From a checkpoint of a small transformer trained on Wikipedia.
Size: 8 heads of 32 (1 for keys and values), MLP 1024 quick GELU, vocabulary 8192.
Architecture: RMSNorm before each block, tied embeddings.
Training: a variant of Adam for these matrices, 447M tokens, 13648 steps.
MLP neurons of a small language model. Each row is named by its layer, matrix (up: input weights) and neuron, and shows model dimensions 64-191. Each number is 128 + 32 x the weight over its row's rms, rounded and kept within 0 to 255. Numbers have three digits each.
After each neuron's rows, "fires in" lists the words (lower case) most often at its 100 highest values on Wikipedia text that the model never trained on; "fires after" lists the tokens most often just before its 100 highest values on Wikipedia text that the model never trained on.

L4.up795:157097101064124127086125127126114159151064137111154178176123150147107185135117142112135112125111172080097137225099130035184137157108109159131068091100090132087141145149134145109180096090113122155104108190111146098111116137097176127190106102125115109122124139150078105112172095175119128157132150133169142124209158155116111077105114148169118122090113136159199104167121170130127126108100
fires in: "first", "last", "next", "third", "hon"
fires after: " the", " –", " P"

L6.up542:138115112200130169149142154121121113096101055124126108088121106100110167142133130166120086102176140123133113016110156130128135096120142089173149073119180151112083197166096063153116179097082173155108133169156110096118085107092140138129116069123136064136149126165126150146079119107131085099143126138146157129105130056127152123165121150082144145083156174107168147117100151090156183089124
fires in: "of"
fires after: " one", " an", " some", " A"

L6.up766:125129117172188099201123111123154160118157120106134060076122106090128113181194130112116167151119110137162127184169120137119128060111152125124151089130127172196116148162115114134135144142131133183129106151151121135120106177091113163055082119135097122133155108134191185167065134116135082117195148187132176163120201124158103161235133145200145131100174154124178116105092174118082136147077
fires in: "a", "6"
fires after: " is", " has", "\n", " had", " signed", " h"

L4.up573:076119113151142074149118135128134191154106072136131167118088118184105116115151069076108115056096077139177129133134108136068081137094138127131178162207083122103130191171137122176149135117127175124070116134140077073143117126124241149186107132165105181141159232112101110150108138122113087132145118138126124120121201047091152132139071159138105190130075183153112117155099184133165158119139
fires in: "it", "in", "game", "cast"
fires after: "\n", ".", "|", "==C"

L4.up245:188157129183149095140154097145142141143063092173178156107088138110076128124089166052109121137148113092099127061130141134102123078121075144151097123124150166236102117143107143191162076088158112121090137174167091076147078146131141096091111101109113094185143150146090151161141144095125120111166132163143150157158163102145135108152105138131106129072146143196143153183128088137197168116089
fires in: "of"
fires after: " one", " some", " most", " many", " part"

L6.up174:117144120154125149153155047082110116149124094124133103131106092102100141072091166174099189083064141136089178125103139155121184134121102113098108119107143148123161140093061107106107150101098075152140140149160110143110109099125118080135129119104120157137135133182156214165098172124137109168158067110131113116142194148090132108208168138088083125092148123162160084138144150097137192162087
fires in: "of", "few", "number", "intersection", "trail"
fires after: " a", " some", " one", " inter", " many"

L6.up585:148121204088167125148134097167123124070138142148131196122121127139103085156122091129045126098085111135194133081154125147114164070091118093129148131092128167150142138158098066210159127062111160138078108171181096159122150115064123126112160118142121184160150137151155177123106107116182170096177092175169131088109127142203086137133115174089161187137157172082131146141152144089148153091079
fires in: "of", "aquatic"
fires after: " one", " some", " many", " F", " a", " most"

L4.up339:109138092177132134210099136137151105179087112144133134159104115155143168116207103119082153111145238141134110152139138093125120022090162082139191088141103148177088129100064112063128160143135138110113117156132156144136122090137122136156126160163122105191161182191079178132126165113091087117203107174117154119155125071087138129095119174133158147090158147140139157089133213162108154073107
fires in: "in", "to", "according", "known"
fires after: "\n", " According", "."

L5.up462:134163113223192123100127153161147138142084136088185136158102052094118142158142057124087159071087159167133106082123124150122104053103179136084180128109135175147198149083097092150128149122102118112113137148139140158117140144167193147137141124125073141163166159144126202180168100104086120046166140125177119126192166111097099112151175093121120150130120169154131108129136172180152188130106
fires in: "of", "raggedy", "from"
fires after: " one", " R", " number", " L", " some"

L6.up400:057154152133118105110133118112153132095162117086123117120119078130095095144153135129114099172163102116097117106134124148118164130093110121104109096166157162142135171150118105172142075117129124138072156155114095134123075141082110138125140117168095189158114126089123176121133124133125104099175096135116215153107176068122088168177101125087174175077123088095137070157110115075102129107054
fires in: "of"
fires after: " one", " some", " an", " any"